MLP neurons of a small language model. Each row is named by its layer, matrix (up: input weights) and neuron, and shows model dimensions 341-511. Each number is 500 + 25 x the weight over its row's rms, rounded and kept within 0 to 999. Numbers have three digits each.
A block is one neuron, or neurons of one layer that tend to fire together. Before each block is what it responds to, as a language model described it from the Wikipedia text at the highest values.

Fires on the main verb of a clause, often its last piece or inflection ending (-ed, -s, -ing), right after the subject in narrative text: jump-ed, wake-s, eschew-ed.
L9.up1070:503460513515532456481510455518502509506525489454532543493521525526516535507512499472487477511494483538494504514457486520560519527535497523483448513498447482506483539498498489508499516477553546503504534524501482520513472499489522495533538465476511473468532515514519475456506490500504534511519491460464459545472511501532422532555522503458517525483530473487458472505494506512478495473494518520474538542531524521511526478517494511510512533511469501531482517476467491510520468446512479500490484477496476492463454485495
L9.up1426:483529512516493509496475487523488483556474506457515510494531521484524513509490489480468476524502494508509525560514483505550524485502532500506487499541508502536524532461509475465532504455545502512508559534504498537461483518503531521491496509454511489510526534532552514521510470464526545466509523484488527559502509508525485531514497522471451550516484482460514488490522512522495487504491498515504483517541520494505528515387493461481563507488493566484470535492501510517466481435472523507472494510491500504511459540498
L9.up1974:534483468526474490523532533503504494494504495473520536485553515522475511499503464521503493488524488525537498508501470452503514508516505491482504514460471505502507494509517467511518515500565534512499516540512470565487503475495508448547519503445504489460519518475513492484518492527494519507503478444459496552497510505508450527506502517484491530514547463493500490494528540477476503469527501522484522490487521503463532503485495488471521447546485542523518527463486511510502489467492480497467520474508493501484526484553
L9.up2044:534532465482466476518467503524493481512502475460509539485541470520493558517479500514460484548486509532535531499510489503540503505474545481513516531495473485494502512459505469457531530471564515506522518523489480539481474481496493513516517454460507505496544525504498488479506476495487485456518463479470492552489520499499480557495495531476509514502535453494471507507492541502474513491472525529507542492504521526481521505484494499473540461549525530516516530472472532519520489449444480533449478486504489562517511515514

Fires on mid-word pieces of longer words (comm-ending, W-ether-ill, Del-ux-e, Sym-phon-y) and on "company" after "Production" in film credit lists, plus "success", "play".
L2.up135:498534469529532506561490500527514543535482526491499501515465501504481509477455458486445468522531492525502496553484481486471508538536498549479452521516490477489511502485492501521490532533525504477498492498485512528475474526503487502477512487504500521523493453515489510520472502509509510517509497492445524483537491445484465528492509527504488488471514504499516521469461494519515514519480525465498514498525562496514518496499497526494532483496485502476489480501520538514495483494491463492491510487499516495497516462513
L2.up2003:483473501508470511521492498520552503513480490480495470514481552495476478445488499498500485474442534542482485521495473514499465474545510519511489484511478495451483487522525489504447520528526512487488458463509537528481480491492493487525533526528532558529502504495481552533489484502530503522472507481512519516543503475508504504502504487460471515483551507519512470518492549451517485479454440485491509491502523511522492478505532480497507470506514526498447482487493560490493533511514472485481515527508516507503528505483

Interior word-piece tokens inside long words, often after a prefix like in-, con-, re-, and before a suffix, e.g. incom-pet-ent, distri-bu-tion, infl-ic-ted.
L9.up482:461478477480543484480475509509533508524451478450491495514468491506509492524481518530493469488520490518478519522522519493476476514537502534493506439500494521536544537487452500494510522465543523508485500510493495483476523493475516476457556509474488503440521490522502533475511518532501520536465525483477512494487515500506463513500535513466492510496519502490499445501490513459456497477498500499508534511495466502508487508523490518526512483463498483515516494516497511520514522471489458544484483479523482480503513514540
L9.up486:489545475469501524496472492475494507587519505498521509487471471533507487504507504491501428498481520485511510579512518477510485500520487508527530553482527439478456483490506507539525494539483491518443531482498472517509553459517504501497510469462517491521473502485519577488517538485501485492498510462511475485499517492544490495497469516502524499485540450493479529503526542502536498511507509475546517502486507530423474547503502512525519483476482471491509471499504497517503477462507467461509485490512505494485526544513
L9.up603:498523515470503488471521492497499460505472535472496485475506502525513511508496530540458484523496457491527503532528523496520490520504487498501460496502516519510523489487517473483475518494516493501498523549527526486483533498437477501478553485449495496469498512464551514464507520442515498478480461499513486545464496483508465495557496485477526482488509470471509475538486487467470487458519537515535506471504547481494462504526494502499537470514510483526494516478501518517494531510468475470519501483520463528527510519515
L9.up895:455519518473541487513456472528521436532507522482490472464506489523533484511539527503465548466500495553537506513528513533539507531495499487488478560483531526503491516471478497486465502505493521479455476482525513505459512494472535511473508507480516453468461520485515484524521473483530491517477533526497493527525490516541481537535467500455462511481522483491447506484488501497485500481478481525514507470490516523481452514505478525506525533501522515460492510471489523579519481487501493515493517498562475487521491505484

Second or third sub-word pieces inside a word split after a short start like "to", "in", "the", e.g. to-mb, to-il, in-vi, The-ir.
L5.up65:532480474520532461509540539518483503467539488532510511525489510504450440472513502482501515487519508490498483492489528530474490500507556504508491489473482512449516516540503491489470520485511538488500488552483484500497526513550495494495502507515541516520531534512503483507501531509465529501487488522523494519491518515455468494454479534482498490493554457528477495505556532534481503502486509460507531516534507502509455532500492530532513489486482553478530509569475510477501497495507441510504491513462467504516462554490
L5.up436:506496454507545482512543530529530488498494498488525511534492540514454462519531461463464554534541474507520457486458518516455512489492465493471468542518472472485508481536480496488525500500466479487457451480499507492497518521501528479506548476518514512481579508529507511509485532485509492481526554462516489409516501480494463521447513458484485468487539501508467528527540493525473461521525483486453470498481509548493471517542505517488538497476509509483502498509481483484522466507450509489497542514491517465459508510525
L5.up616:504515484506500477532489548485505514533490475493513518500479530514484491458529499488478518487476470509509477489509465509489503522475461521515498457537510496534470503517505485521469546537490489477503530488474501517490529521499539498469530481505543529460511535478503512525512514537524487532512514501486480480516508493505525510500510484500463469457490466505489509493526496495478488494525474532499462493494511503488451552509476505460511496525477534495549529495518454504455477495449539528504480533497479557476526449449
L5.up790:531478480511468499537548500499516489521484489531552482479535494478496495498514503440496506517485511479515475464523522527543539521474557483512543509501561529539511526540541531528538516518483496501446518517503529526499524484493509508493522522502491464480504489547532523491484483512504428513481479502500464530493469473498518491530491486474480493484445495501519489486452541527480490477503489528464480494482517452532481516506522494482567532501487515496494534494510493487476436496472499505526464520494501483490475479531
L5.up1102:435558476490493473507536483500497504517527517527504511474521527523516471475513546484490469509520482486496517465509514492485501528493481497488471527475499534497476502529495527493537523512499483507496485498490512513486517506494522490461505469527517520478496567541497536473450506474518537522460513500556489526499498523445492505465474480489496556488530476482532489511513490523456518521516533510487527491478538508512503524515521494502553467523518505470494466484470460510502500483475494527528491466536474465503529534486
L5.up1204:509506508533481493495494494473492480485512514486452467503495474491455507506473478441441537482520494502511491478524510486521520498496454509526493543518482511544507481515491466506450472525541513513560446490475482477519517467490458478514501514533534495513489497528500483507518472481528543539517489500524487516516506503490514523497462439513496523478518523480457531471515495527481467537474503496496480505496509497494503485516494489453476533505514510489515506532495514463488462513496513521491491531480524510512502464449
L5.up1461:450483504512463470525539524512531494528515520511488514478491495470503404520476508484517465525519531510476493492536518546517524504485494534486541520553485472466501464508497469459524500517507519472520472506529477489492514458520479530529533512484508477464509536544499508482462531504520484485498532488505465460527486521473541528499488503492546493521533507479491510490502489487469534508516487503488513515458540488468498516544521525504525487501482499492530500491487505514505501489501522511508527501511523465474513514517
L5.up1501:521463487456511488496529552478488474491515518478508505449493498473527508506485493501509526479453476500516507501480528481480506514504486495499489529463479508520489484482474467479496526501523496451531468467555518479474527488483497487538511495513529553506497472533502502500513491499512543498485460467510498509522471518503509463505494470452515521539537510482470450465456518539524492474489551453488479485481513492495493508484483527505508509467515473481497520473493512493526488529494500522455474531439525507489468482481

Main verbs directly after the sentence subject, often a bare stem before an inflection, e.g. explain(s), described, married, sold.
L2.up689:524436474511487513502460533509449514514540514491511533497458511485481511503529514522450468520482493486524474493529501524510508506489529517494486482485497496502525496477473495499507460461502508484518542542496469495502517503439512491507481525473476499494501510514494526501498490529481451538500498483508474489474510522482522495538485515503464485511478504523442486462522520491480513501451479486497544496532507490461517478508437492460540442440500499512470508447523492546537509495524494460478517520530487519490493500511
L2.up1562:522464498513517535487483506512504528525529519536517529474466505479488482505534504507481519523483493470528480499522547529529510473483513498500485465494486503483534472432460488535484476485492515473561546523477504517509491529497511508508464479498507503484494464503483503490523498507500482524481542529500486483507515498492512507537480549500507498463502521505460502448507506502490553481465492442477538520510511476480516488520466516486533499475459488501494504502531513536517473520519481436486553498520505531477511473506

Inflectional suffixes that complete a main verb after its subject in narrative prose, such as reach-es, rule-d, travel-led, with occasional directional prepositions like to, into.
L5.up51:516498482508521462528486507466521506549476514454494506472529479491503526446509504502501520434466469466502484461512552502480535493524548477482442475491517475480524512493487487493494459502548532482496487491493481516500496489484470486468528547502495526512499497462507495458522473457530488484492529508506494503510501462539479520511460484511534517545519510484450497501450503536514507484506463520521530531507518513500520496508537506532511497517516474519490464476482461462507481489506492463516476500519526499477495499469
L5.up89:482526543467529502551495477509489518517509495480526471481510541520512486481477566530496475505463500506471511489502496476488497517474472484504493500523509568524502524501514511479529492503555482508515474492475462497523476490493495505511493499505445472480484513475492510516468498504496505489471527515491507438483520495483488521539486497499518527490521469490497527460510499512509495503520531547526513512493457488524490516519477524527473496482491501529466510476565491486518469518493525486465499515511478456495530499464
L5.up100:483477539480491524501527454492506550543538452475529511465510469505549530511511517519488504498508504488523511523490533494495507497505503513483473490493518468517495516540501474538495551535557516507504518436489449557514511482517522511531454536482542471445487508490487500462513507524503535510499521533488499479434496512523487534466480521507495508517509463510468509463509528493471471521471535490439554523472479500505503524465537483447505442515467499488533480509457460487509489479509493504433500491501490507464460487490
L5.up697:495506480503469497471515467547471558499522491459502493480461489527504515510459500487488458497537507501511510485482531495510553526537493509480495531485471488482508523481504457505476537500521515539475507479523522522498500470505518482450490576436515506460495543544489526475488547525497490480495493503472526469488545483507474508511443530509482454501564475446478491495538511491462514479481485513463498561480491494495514529508502484517545480484498508500517501470509503513478460488490493515436524464508493516479497490507
L5.up1300:525476491508521473499512532497502484510506542521492531490506501495502475482542483523497524538473500473467477537503551479523477491507510504504478519463498511528505510492455455456529480457507510483491514525519497512498505479509514520497493475491491507570496519465466483486490494464530516484487448521434480505494517496561494508514477506471501494514526526484486500529461493507531498482521546476514510472505499497502521485523528519520480496551513477538509495500551482463474488483474467541475505473494505460479503543480
L5.up1402:512484473450480497510516535517501512519527507523487513445476513508473483546477498518466481496532509443501481477493507544522527529504495477442530499501514482501541484520504526499502480444549506496510521505545491532496516467479497527466489539480497508494479517523504557500523531514507510507500519509503499492469522494530491516501487505466496488499490501488472502498520523497522505528457507474503500547518510524520507502518459477468484471470457486528498475516468511524541489470513481529466504483502481481502486506484
L5.up1716:486493509482501497493516506510472535491497545469489524524482479536518482524514522498513514459463489461534489486516471517467477493491507476496469456472506500499527463521501503460532542484572483535518446493474479496481509501497547496495494530549498509499543493485484479441555462537474508491484495525514490497459482472523459477493463500481499498482561497451535515508480542535481519513478571488496505543478469496478483479435567505461477461475454488447532488508502506474515498487527549514505503471501516463472487489472
L5.up1813:506521476509518503511508453485506503528498494499551475455529487495508456484532493524535517442443497494498521510507491495485495503497493514503499516502492500509505487515518511474516503460480504502479453555492549484489541496500523481471521528515535547524505523495459533463499488471495555507486530508537491514451506503474488504531452538478540465462517503475501536473477485505524514471512522505399499505561448496513488505518541524526497452516507517491526491499489544467493474475472484526479490536496493462523487519502